Weights of a small transformer language model.
Size: 14 layers, width 320, 8 heads of 64, MLP 1280 tanh GELU, vocabulary 4096, 22.2M parameters.
Architecture: LayerNorm before each block, learned positions, tied embeddings.
Training: a variant of Muon for these matrices, 858M tokens.
MLP neurons of a small language model. Each row is named by its layer, matrix (up: input weights) and neuron, and shows model dimensions 48-143. Each number is 128 + 24 x the weight over its row's rms, rounded and kept within 0 to 255. Numbers have three digits each.
A block is one neuron, or neurons of one layer that tend to fire together. After each block is what it responds to, as a language model described it from the Wikipedia text at the highest values.

L5.up599:143105155128113086117150077143132110122139183164135106115127072134119116101077125046142098112171108103153140138108128168160160126140146158120073136111154100152090134119154124130106179133106127104098105092119130140130131163116126143131146148092118146148092137122158122140140137111134148094
L5.up666:146155106089129091143134099141140117134123136054129147120163136127115106088119108143104149120106115141108133116129106175119125141146148171144088129089132129105097128060164141132108160142127145086135171112132131132138139115160191142134117134183097113159197145154161067137141099151113162108
L5.up705:173140139112155129126104122141144131110101126169112142086093108188110165102135169131153104156114085113100115120124125124119104192118124133136118105136108147154112138135167138140100107118128130125100105112086150107118138144156104137112160140108122114088178158122107153150150116102120163098
L5.up1144:173124127110153114132115095150113148117156198108123128092147116076166116113080130117114119102124115105077151077108127127108104087157174175156180133106131067170102131082129131150113135082101148130140130129113128134118100146120156152151141108085108130168160097116120129138119100136136129154
Description: Sentence-final period

L2.up347:111099077095147106151146128063103077146094100129131106103122135117136126155104108140158111069124100099138106180110100106158102118171175129138110119163128109115122155135141109139112124122146124134097145128106104125107128131121125116108143139134101148148091146084101119105117105109111108155
L2.up514:176131121145144180109143128090156101140148157151129126147146152086147126124138103133140109104108149122095091116138114127121154149121130179120159145117102173119119043128169140113091144120154118128121117128056087123126112162144092128169138071157126120119147103136111151114109159104135086128
L2.up554:119113144142108058142110046138089171134092105168146100108129099098171122131139115146157138112139115156140145132125130113156157123157126092098123130138138140062148154114170091121098138178131081134165164120123144125132166151130122155162150117162134134123129170098130118098128163141168130122
L2.up598:154135109148097119129127094082126108128133115144097143156124126140119101172093123110133139173120094118133138098123123077141106118104148126123153126153143158104102140146112130146104126152076129172135102077108154126132131113112174177140155166151121105130120166128082126133121153147162108106
L2.up753:120162124146144111151107140101078143122095128174142129086144134128165119095121148154101110083119142132111130168175151128145126169143124157134116133111123166130115147114116153131102106122123120132114106141144149157105130119177123144111133091124121114093146168159107179146130121136128159132
L2.up929:153144064146111127119136097135114121109134149142107092100126142126117101158143171168095153135222119096166086114146149103117092141145164127072148137120137092095108152130097132176134093126143140113085124111100160140140108068082104152106127136119142116098124146099155111114151121140138135129
L2.up1130:124126152127100115156130107153140146153097190101132100125116101138064133138159136104085128124147113119119128094102143102142112110123120107125094105109120152131086136098121151095154142115138159120175102135149124122124148114100091110135152170142141141119142112093130141151177144120145126127
L2.up1272:144129117118107089129112118119111099102083145172126116098129088108133106146112144136150110119176119123081155123143115118104170130089144111146133144122172147093139117088099184117138134141106098138166139128093126124114146133146154128112139115129129083185102165132113167105135154138116111153
Description: Quantifier words

L5.up305:143156104105111121160109177136087153115132125090158114127165137113124126149157113103130134146134122097092109125146161126110129123120166136210153139190108126153138102137166110135129136110124135133109105155146092097118120125144148093144134121134121120163178056136142128113143078131089135139
L5.up459:158120110099141119148102148113087148128130102084158136146116109137121137159101132105151186120095171136108155149106090126146147107155146163189119119159134134103180115135155044120142107129128078118137171129123098152081112099153139129152149160101108137171140134107120136159119127093131087095
L5.up725:139112146132116140108127118136070139137138137132136161138183114132090104126143137129092119125123083133111120141132170178154153113162137137149118135155072121136128129148112134134100099115148083135162166165135145116136124146166097114128093092141076128144158107125097135117179142080125144146
L5.up1205:105098109140107162138124091125136121100137138140106117139136104171126113139162162135106091111086134122130150133126176148090164123149106113161106119138120158090165111160156096144138137116129145109126108098113114186106106099144124126153129141093067119174129136167148136145121128126094130136
Description: Adverb-completing suffixes

L2.up105:140132104177088127098127112130118122136069139183134124119135084132142110081099137115131089154118119109134109112107098138094075119159150126125118095105106114160140141106091164148126130095146155137096107118083140147142154138139157135105124160109136173104133149148159083122152148073171078121
L2.up123:127099130132138155127154126129122123168148121123094098107132134170093110148157113145093157169147134122124154113137120183095112099144117166130200119144145116072110111103145114112106148158143159115165131138087135135143122148122141171123093105156146149113136089158104111158131116113153131143
L2.up223:104146122118094108175139177105166098145111173156106154166143127081133122135111075136148114140114118105115131141136160142143101115144151133163099161132133110120109145140108128106152088124143133116107074114117137129147140143126114121098142125115155116140131173099109122108144100161116141143
L2.up238:205147159136153117097136141115164093111136153172121094120137059115149113117116172124159073121080124137107113126113123129131092164115102152137114079115141133142134131166118166176135160097139171117132085089124171138119108132123122105148135132118113151146118134123174110160149169157132117099
L2.up389:134190178098110134106169109093144166126113133108109102104139123128155096100087115139107071124139152098118085137087163170076136090173163146164117128133091111115126143090135131174152142134094157095105136098097130103141138135111141127102141126106126130124139159105158119176172126121143133077
L2.up529:175178118136090111105107106122157079126118133193150128107086119098194159080102107103105122104099088100153145132073117169191131125133129127127149138118114142156106117144117141114130171111132183129116113135128152156151100121135121148148121113107150143136101100111154124148164119120110146109
L2.up704:131161115134102089075156127161141117161143129142114131164142099151172097121127108135112167107158111079138129121125158161141142123168121129133118103155102160102173132140111141101140135126106153114144153103121137111150135130123121108101159131139118143110119112129150125183120133130168142106
L2.up1005:182122111098094143130100137114130122124112089110148115162105131123141129137137076133121143109111142116117114128135097127127133165080166091086130116130122144092118121110122156129141142167120132117114122139124139131104131155119152107152156087111146152096139103132116103135110160095136130139
Description: Decimal points in numbers

L2.up15:135118134110093090141116110096128155134121110173102090118112136099142144088110142141144133116117105129140122147117105146110136122126157109125078138170120104150115113133128142147100150113094094118065153093148153121109090120093174172093091152124120123132107163147140133061123139122168099088
L2.up31:115125124126112173133137141145138147107144076118129064133123151184198121138115142114141093127137110134105122141151140157129105134191153088092131118135115148110138129118117156096132162182152087116121098132114143147140143107153175158106086145159141153109154157168095143136120114115141120106
L2.up249:146153116124089126127139130098153140082092136118082139158100118159100156152113136116132145099093117141096101134104130160154112098156110180111182064113146114070079129119107149109119100112123159094139193133144143136176149142172151135165088095144148139130118113145125134155153137140096112104
L2.up358:099131099084123114117136113140132149074168113180132118105109155136085114100150130121145140097123147139110112206110135114139096150117124083098157095095159146141141104143127151139121092089087140108054180087092175133161145136095146129119148101156150097131136147150168144132114136158143119140
L2.up567:123111112122103160115089081130121122143116139121092124105121103163122150149121105136107141154165111139130142143100112139147134136148140133074121141123138141134117127148094121150124104152141130091082201116117152152109077101110133090113124105106140152112143171129110123135097106097126159104
L2.up586:147088147116120121153131114109154101165146076121116133129123126101145149161140108155151125122095113130131133141147099146145126124155107128165146126112132147178146118099112131098119126133108106144120119140132121173141094100132127102128117177170098090106163152099140164134102095151091102128
L2.up844:137100088169105136084134158153180121128139142155155117063134155152108104138086140136168138116118141096149127171142173147115076136105120140131118122098161132170098063095136133091141124059109128101090132108145126129109124165086165124094117103157150136081136136101164131099132115122089090119
L2.up1063:116084152123120065089122163113084114128116120129112109128123179157118152138131153111110155123144128156090150152101105134129166168142103133129113104137082140103088123135143155152098142087117138142117121129129155150117117099157184132123142098137133175122129130116149126113117136139124115111
Description: Word-final suffix pieces

L2.up77:135157123075151110120126125131116133127109111130087122171112153135126129133154112112109081174134120136129137099117098097124131134144114123140117105135159117111125119182139169135108108116152145152149126132128082124142128141109095104147116120129116165125171128169140128125168103117143123133
L2.up397:129161102126161095065113106149180117144102131144127192115137116118147140116129118126122163143116096088173111128171132104129139142107147131113119105144115168113129111150140121155154131133092074151083126138070100128099109122108088143105156143158082130099153134140146087120120092073106129143
L2.up455:087122129102091149121168119143126115149117137125099153138141102142118145132173106106157069139156173105149148114135162136160122133094164127140118117084126114132114161144112133096119087078126116162131114135107088143121142114118105088117145121128107121067140108139141128148077143136095121082
L2.up736:183136153140161133136163153117144158162069148149141127119112133146131116166111125155141161111118138123134094105135125154126132121153112087135124111151160154145118150142119102113085160099110139113165167158102090134104139127114131125117149122152128128101126144119094137120149125091123070157
L2.up746:133081169080104150117123164119179108099120112136134133103119138121109120088134148144145121119093114119119086117169149145157143157147162097100144116131132134143140104134151167120134138119154080091104179137111097141155117117144176148118138120088145128128148105114163136084141127137136115110
L2.up881:150146109154118084153106113088147081159118097158106127156138135132166143128143150139129099129095126123108100167074136144129115098165146138106139097110131113090089140135139132109104119125132095141127179128171128110144065124123100113098095113136153165126168196130128135137131133135176104131
L2.up999:139152147165115136126104130133103120097124121148144123120136124152148133175145161142186097087135136126124148129150098104172122104114143135132109131108130165128166104158120177122122154131163129151157106150104175149130102135119158118114120083145106083131109149165140156121166117131096124123
L2.up1087:110128126127160128118127118115120142103103078079092087124130138180125116139122149145132180134081086105108120147100128088128170143148106142107150123123135143173137120108126145137079168099122138130065111147131123150099096114166165139110091130164156155085102149138140168130132136108120102120
Description: Ordinals and ranking words

L10.up337:096122153103122126133098139155084135084139149096108103083146140117168162145090080142107108149145124116140118112116096191125131115126129154142134141149124158142128166113110174153139107141113124145154167150106137137127135139124141144116112109119126121079121090106129090129078108123140106113
L10.up1100:130051115079109132105097125159133101128123200163128082106135103127155182117116079127129117126112126117127138116158096183115129090140149140130156127113146122116080123103133155126111125118123106175125139131111144112138140095122196121115119141098105134102094149173163082173096147098126115093
Description: Before a following digit

L10.up145:130137111081077074146100102151150129115126134101163147162078170098148074132121127127127184138128123197133127127133124112155095130114131139146153112166105122145162143127111129105091117141135134081166138101110131091100109140129141119149141149138117143098108142181134122109115125136080122083
L10.up1262:124168119135167130138133122151165124118140131146157128153094131152117132129126124149139129158154089113101161107136129105139112105143170140124104115161115122190156132095119114104115129153186092140113095062112115132164091108139118091135118104085130080105143124144103121118149115134127113128
Description: Pre-verb slot words

L2.up114:096148168142093120148127113136130147161066092109127147187133114123174110106116142148094095117114107124232133119147166143117154115145143161160095113122176129132129103156124079131150139127131145136119149129117148136123141134134148148101122125154107121098108146115086180153131133126142135104
L2.up205:150126110121130067148076117149096161092123161134106142159134147137121146102125155165094098124151122085121134164114129134150103111134139146101122126162120141100150120114096144133072126142165132122109151107126086095130062138179102088151128132119143122142132133149084112121111126133095119150
L2.up230:138170129137127095118102151102116118152120127141116132116115100104093149119099109152103111139178141158153119196155104123136139071154168164098131094138123111105103144161140095131135118152115156110105121099144138126138121146096164148089065092140101101114152149098084136174113149125138129174
L2.up396:147127146160149090154131117144154106153110136105153097158068126104103164085152109154148117122132087154138121138063097141167153122127113143147154116142134090099164093134098128135162126132061147149078138109145135146126119131090132127117152178098143124134151155154111147144140117140101131148
L2.up676:119184174099121117111095099145144095181111082147096104132147136162144140123116089149102116152101156118155151142081146141103140128105170107136140133125137166093125118114155133204129107142138157137095120152138135112128129137148173138126145112091121089157111147144112162100098149124098143130
L2.up774:142190173128146115106089115097142177141090138134123072175139122135101135183161156114129116124114149104150144141122137179122109102151084100157124103119137090093140108153123174132139122150122149091146139141111118103174124170132112144090127147102108119102131151119110131075095095130122089111
L2.up908:098117161141099106114105155111143131191156121177126115158156145145071131118112136149112083151131120131149144137111133085156103194161120102139107144145145132100130122087113131107103136105100146128088116108085109154136132133121156111131107101113079154145122202107130096141117111067122141136
L2.up1103:151159143099138149107078121150088105149125107156095151158141142162161128101104104158098113116123131148136111100133171144140157126139125131121129132120082136151159118121109117147161121166146126133142103173134149120127147119112140151100086159146120103126118135148143135145131132159121122151
Description: Mid-word z and u

L5.up10:116103118111142116132097126110095130128164077131100160136111146168104110108159156154118150118075139152116074114144117143128144112129131123169158096119093139145134144163162096107153117147099112119162135113086160119102090123127164148145118098125102114141140121114126098145152102093129091113
L5.up152:164134127137133147128101066117120139123127143107116132083137101178140144111152114164079127120182116122123142110140136133113120150107095113160134115139132126099152156154112145137113167092167157142142113124120133138067143115157116158158163090139094106147114118127130180093097115137125148099
L5.up223:082193120109130131146147088154122090149107106166131148153124123102103125116101163142166094116125069147127110083152119156155126170154166087093153115146148070115116146123119135131149099122059082108141137087096109120135145125142110151110110159140159141123124146152128153124153149118147130146
L5.up966:182123125115150135179121153109091120098098100094137123122135055173122161122134140116160147135135123119112127092118137140128134159133153156140121111140142083119130155128116101128103138151158129102130179106114159124134141168170128094124137098151098164157116131123125196135077110193116153157
Description: Clause-initial subject pronouns

L5.up34:110167145143113092140127107132172126170128139123109138093191142147145129141142152123108120142145085081147114106094147156142149131110103123147120138109125125126185124099107100127125093106158150126137141105142166117131108180116115150125125120120149120145150123155145169147147145116147088116
L5.up275:131085173141135139151138071163097096117144120167097153129135169103130108125140089095147100104162110129124128137104132123181151132127140149109132112112126115113138123134103127122140138138139117114142148127129139130121126157118147146109180138154152121112113128132067119092144138132116087125
L5.up354:118165168106158112109172157131114105114132152133123136101116137115101064096152118155085149114101137124122074134129126121132105165158096149111174161086107089113133144107134147105149107111192148100147095091126131137117111146184112089137135127134104131125161119118102129172118138110103111126
L5.up745:138147124111107127114139113133099126127092091158117142144112138121111109129140047126107104151141101170138134153117119119118124155163126119109152151168183087127084126098108161115153127135167137123140136116127175106166149123120136101158159154138149140103111125098094131098156134129143143174
Description: Sports and chart stat terms

L5.up300:122125164168130126118083082136102128165148135152125128101123150099141109153148101120102104153112128128118172141141127129155162131163150172153154119120128136027111114076109155108165160153148105120111156130132110110114145107123193140106128136138122115131145183144146142106141142168144152107
L5.up466:073086131119114097143105104123099130107138141119136131132129134126184110112131148166120149137158082104119170130180111155106130147159107140113118133148136084086105115133104091114112154165108112114157123100137111082139137163177140162141145167139149148114101118099131130144134147150151159141
L5.up637:107136132063116128087112108146173140131117144162122088143056138129091151116135153134105155096127154149106127162133111149104152163158124121168145127111159138144094137136113104126133135117125090132151135127108132115143119122128139118093099122139148137149151153111118103096111153086137133104
L5.up1016:099110097079123128100094127131098129124150167111127082143087117101144121128117158132140146142174123129117138137123130099140133166171140112161140128129135125112129151140142138175123129146166158128133120119141083110111137144076132110138090153124138114171173133125093151143144128155120121107
Description: Determiners and quantifiers after prepositions

L5.up365:148122145079112124186145181098144144097144138145141150155149103122131123112153155122155148119150153087149112122096181146125125094164115142137141120153142157108143083105101152132089160165153145106123156130131137148130127126119109124119156153110070125113122093072135113077144093091096158116
L5.up554:183148146077112132120126117123146108164140125121057119128147142129163103094153149115117146115124147094096148149148129140121167157160146176191126172110129159104138125133148136139088116127093109154110121165126137135114209166128127140102115104145090095107131159133124148143109162101120133140
L5.up747:110142151101142152143137158143126161133148121159107094110122141093120152125179155153094147110136101130147138103146100135150195208104129157101135144140110127112144151130123129127129110140126113088107148081128148119156120137122132133168122103113115112134118132143142144125099137139177164145
L5.up1055:126145106100104099131133111130150154122162146104107131123126143128137117191157122139130107146143151135109121103099104139117172160155156135153146144129135147154091174156109101155124136110122135102137168145163153145174125135143138164072108121159074127089115106160151126125130121133177150164
Description: Mid-word name fragments

L2.up63:139131144099112160113135122140083146091137111131098149145156131113144165138175128045142134149121106107117138110143118116136112124150131150123163164106167088163127141144173156122146080174096071137101104130121097151087112169111153102159134129121135077181154055138159131151138174123128120115
L2.up86:135108128113096128116096131162177109112156179140103144181112115153130140108144153155115149131133147113088116120103140114108090165156068157108120172121137122080138100109095150136152134097148125140120159189134135134110109143093164113117151104149162148103138186136107147137160132128146114136
L2.up303:101108137122095109120143137127206139132147178129094157130080138179176165094162126135121135118092132120130119150176080160148150134111131164111133142150150111079108127140136178132132116148137131102157142142176140109128124157138165139114123129162202148097121161114151119152136135144096099156
L2.up319:115092156117107118125094097145134168116089109088154136132143162148124105154122156156092128119152116111121107120084139156140135107182097150100107117126114149166141098073130157127131110114133110134092115097152107140108089122123157141140145189139135100109151142120099131111099149148098086098
L2.up520:114128126071106138100138077139104137180156159149110117122169132131104154135155110124145138093131100128107122097120141139097086145108144112153128134151132155115141159112113104077124133119131154130135122174124161120123129145122131123167086136099185132191180165128135166100152153111108112147
L2.up550:091112121138132130091147135125109147130107168144123158163154123169131161163131150084114128113102119095134128127160138105099139129121150101114091142111114106141153187109131122150103148088162159127138121094090088127151149084111122161138130141156167127095132075133092139119093138173170152160
L2.up641:127132148110140140136130088098134105137116126129161146120110137155136129118166116096145093111112119107083093103165144134121111112152111121122131143118085085126143127076155153123141156157158156122149095165100131107150102160133141124160114148150161142067079122125133144141157160120131107139
L2.up643:113148120133155137149124135115140113110091158166081103099123149142103130152175164114091108142113088106182153115124161143144132102157096156127145119090138050123130143095111114105100138121116106166097100154140114160145144124120137131118166184150150124099147117098104111125150109139138093073
Description: Sports results vocabulary

L2.up50:149112148139118101130105134104138129101087113110086144119128105143100142145142087154155096131167079085090134135123171142127121101138126133140134101093109115125118098121144137164089133153100116119134145144103123129126124132127093103092155096120128092103119163192128111126147130134103118144
L2.up234:156099166140116135102108110153133143145125131146117161147170142102119127109164140138106112081125096128122137118101128132124141127115132083124097091159110144110175114176124125159145135139090096150117130138121145167108144135131094120099154108097121094122119149130149104142111145106150116104
L2.up342:112130109140111156124143147109131157124150113130117141135126114143128146134122133111130090118160129112102143071150164127160125133128076112151118057121150133134132129141120139141150129110160150117151092107094132141099132099124082129148172129110122118156163145194114122158142091112147171132
L2.up707:134088184090108119111103123141116152127112129132143191132131127167101117132122111134151116143168095122125075120114111112119145112146069141162141119104155104113126139129119145143141150149170144126157098149089141099124105133089138068153126152146119129133131126122131115166136148109118104123
L2.up1125:134116088129131118144129105113158130123128130104116093126127148166116126143176118145156089152125124140162115043100137131160130162118108120159133138117156143049136146144156126138141095114147158134111164122092114163086158098127155133111093123111130120133142099139085144160101110111117097154
L2.up1131:082107123130149125089123144095168132125115130157125105135132092159088122150155164137134117111108126088132117109126133112137071143121099090128146127144089189109106152110091123085146133108162144149148147106137166154104115117130162164159161111155124140118111146150116160123126112131113117141
L2.up1175:116118106099136088175154179078143122140119159133137119147124130129114097154138120137121118119174074132160085110133128101102154123146125102132121119115118131115107121157114134154106120089099157113095129137113130120106122154108111086112141131127143102132151145135115105135159109141153163097
L2.up1185:126132139076104132124091071127104128141103146121082122120159108125106145175103106133137161176106121112137120154125106159124075156125133112135128133174161149139103157164129124172140097156158123138080128086156124144138122105160132145140111098155156138115113166118152126125141125125139107115
Description: Mid-word "h" pieces

L10.up489:123142130113159131119122137082139143106157138123126120140099137160153098138128119127102111125107128118092184192149156163150151065163098117142119116108146151116121078069135132104142112076136163163129137076092101118116103170106142116151109102128163159104087133149126177123137101141146120109
L10.up790:078108137114124121126160159136100116118118100105137140093108141118171196146112115114157093124146118123156146170146142137164145124123146117115133127141129161126120142137141081122143140124120142169117118138109093117157144145119129106140135121130085142148161109167146183110103067115149122081
Description: Place-name word completions

L5.up293:144121132058146120134075153137153166157126138101117128104118121109108122117101144118135136080131133157148126107100115155124151133105117094177107179133177133130160126148146107134151079071134156110167123095125144116159113110120155183120150146132169164165099155124171148138097130107064099095
L5.up580:118063134121132141116129131107142113145123160107117106113125101116116121121097130123137083165137123089134111157091112105162167145090109114156124143155133123135134165110080129101120137156130120126134125097100111112128129133087112162105135151089130120155161170113147102108125134116150111150
L5.up1051:094141132087129151142092126073131139162094137140146071130154116126093106126136138110140142149111111129116132131091132182123141096116175146152157153112140132161134121127131136140127119119140149090140132142115119214133118135146134172163143149095141171134144153138159147130143108125142098099
L5.up1081:189142143110107105132085128121088149118107142177119149147097113135133095156116148138116092102156123150168108131152144107107150115094110088109124121131140115121151159129125148149157089125133110132099093138121151091120123116072139146128159121110175121143100164108141132152145122116115142143
Description: Prepositions linking relations

L2.up214:164135110094130098163115141136159156105114143122104161116132166132137136109138072103121115111158130151113117077114125130134164144117138106133112134142118133088115138143096087110136111129158136148107126142117127100172154161127127140103186131124109121106116127137122152090136144122144145139
L2.up571:135115159059159168170146130176079206116115128095116137128131104104133154120161123145137131127121118134144150119127136170176148146119144089108156120131131105120150177167120124112131081148167093135096165117160135058136108136162130105124151108098113112088132155141145159133117125135164131125
L2.up575:105098145094142097138140093125114115133177100124091112098123144105131133123132121095140125133145088100128154142152111120144081088128116155146135144117138101091160158189108092175171155107152128113104122096107103126146115178136120122071093116101152132144125164130133094132130078134134117104
L2.up600:134122134140113146132136095149122178136154117092079128139132097121168149104120136138153102133152103103165133121157140138173107084117119118154130167131162122085173165126142136122121148121089138106117138100137113155158120153083136109157147161099126152156125149147116137138147113121176139135
L2.up642:129160100120116084101092109116095104124110138161178154116162074193133141137149092134095072125112124130140105153092150130100073100137153118140099164119140122122116118091100134129123131154118100135108150073150122076133124111120147120119138119094132135095171119140089142105108123101156146136
L2.up712:138129104144156118174124101151104102099149144132139119133166122090130157095120160110121119109077134115101092129113110084132142099109123150140122138118157112146134156173117080113125108125160167118111175151126110144117172109108108144105133122122133156091189124145165124109093153134147115111
L2.up1002:123140126107129102160122116110123121146164118092076134183177119115175120126107121136097114137138138162095153111156167128105159142113143127127163139163082086126129157163135118201129077124148140136146161115102146100072138125138099138120127119141130154116150115117098116142115075118119071124
L2.up1009:176125121118123103139124119102114111075132112119123161160080115130091130098154087120122136134176102109156124145118134141117075112126092128118102130154132115083128133158093130122126090139141157141128172164145111095128122138112141130091124162079156096108138154148093125107109119121190122139
Description: Word introducing a named party

L10.up20:146105175171139095114124119138151148143171159134124097137128107125145154163111098097154107135113118133098092103152110103191164076157099119100127168157151120100151130110156127126138144149098149126125149109114115158118150153136115102139155095168123134080147159081140169113136113167156115149
L10.up667:136152131176142136135121127127145155123125116120115125137156111146150155102134087113118106158108162135138140100163100124126133096133151144144138121104116118094113116084142163127133138148096170120120120080084120100162136040159119106074126116104103162174120117118161114113108146131138168139
Description: Word-initial N/S fragments

L10.up224:118117098142134114146134105109125179129129142171119123112166128118121134111176146107141152112120126137143127094141129082163123124084157114155159129128134153069119155156119157143123130105152139109092098151141118109131137129131174151108113131162147082145158095126139091111124095151135155142
L10.up839:103096120131122160156108099111143152085124137169148100132124132108116108127154144122150159130109104123135126122122118084144179153103121115179105130153128141169123147141118134110133089150127147122106129131139094141141176112116158123162153146134125146128081147132155133081080084113126123080
Description: Quantifiers and determiners before nouns

L2.up20:105130099194101101137153151125146099151134139121161112156124120168105106122158092142132111134128069121119093130147121109144139184086145144150153120099108091099100092143133145148155122128128150099115134112115142128100116103131120117120102162119132127142118132183122149142142147111103089143
L2.up373:104149077175120092162156119115069145107123121107144141169142133127098130129119165143121146149136103116144161150099139129135115094141124106134148117130112154124126101099090133126109143185158122115082103111069109134121130088140137133093130131159131178124114171144120148138177131134114126105
L2.up778:128073157163151096128083140106157152154115097149167140133146140151127117133144136110091135086115096138086099114141107136121101169151137119137139157138096141137123149129153101098093133169137142131125173112172141145156148105144144115104144164125135145076155130163157138112082117178111143109
L2.up905:127111126101099125160134138119053120105116107162134147134122083134060155120158132122154139095146121119100111171117085111137114078124140165162107147187114132126144146105117075107147136097149112152133156153119154158117146126094166122121126119090126164146149115152106112096139146124121099138
L2.up954:153073141175115150156116149136067138151130119113113195161108140093133165137174140181157115165116122153174102145102117133095116131087098134111173138117133128114159135141124156145097114169161139136135106146127138100149119192166122104130122124176109164097113121167107138140141092117088137101
L2.up1026:107142113151160071116082088119081111121113083083098128154131096118176136129147161141126122150101124137094126144113121131135138150165106126129109124082112099159143144168082111156138114130104158138123163138167116156086139125100131146111132099151127163140135122100150124127107127115101131119
L2.up1027:142126125119131083116124116127114117143165137171116154121143166164085109119159137160141125137195159104103126145133133163161145130142103126135104152092161159107162107155130094129164125115106101140119157105115127155165091133065174131125164118157109102184131110155130165138172139114134104146
L2.up1099:138147104094123103139119144106085167127120143122132164133130087119096109127138128122162131151075154124140137151145156111119130170154117177150129127133106149097099133151089081141107147140159136148095137145125156125105168138119142155108160100139115198099101107088113131127139127140081095131
Description: Adverbs and place names

L10.up236:136164131144156137154105117089120101097111147149083136106141163163155115147106146082141154149094120145124106109166166117121172128171117126187134096124125089143119135162128096159140105093156106112144110141115150091139145165142156176149141121119081129094102129128154124149091142119147116133
L10.up359:146127052082151114127143103117138079107119144104080129129113107107109146120100157127139155111123119200096104106119137130145131099145146088164100132152129131090126136134117098127109120102141143095150113127138190130123133168102138150164159145125139111080103124155137155132126136139111141107
Description: Predicate-opening function words

L5.up214:170111109115153137073088115135105147116112105105111148115153087099149175127148160139102137105103128107109131112101106180122126133097145197161103137143088114180138113148092142187104104140117154146112130133131111168134103126120137124114153128139125151099125193096098146129133165147097161127
L5.up374:105095122107133089115124121174113111111173136118132136108131102131149122116149137128120066143174099114129133156089125127113145133106148129161132175137106141111120139132108094131125136075110132129142090141135144140132108123145127148127094125122142131142135165158087168172107178139108130134
L5.up490:151159067091116123118154125099138158128123134126124103119140123165169124163149144101079149154111175127127117142106118134121139145155133130128111116158145131087149089158146091102178098109156109128149153139105123139103092130163170135125088128113096146115098132126129142122135118124147153109
L5.up1171:146165098152122058107103125096127147140123141114132091134180140127155107154150133116066135154114126123149130173099112129134160143131149145165100198117111120156129145100145124161118143098140162108116106135143150156125099133116158146120121135123118133113100134083144184124144145107098103107
Description: Country and state names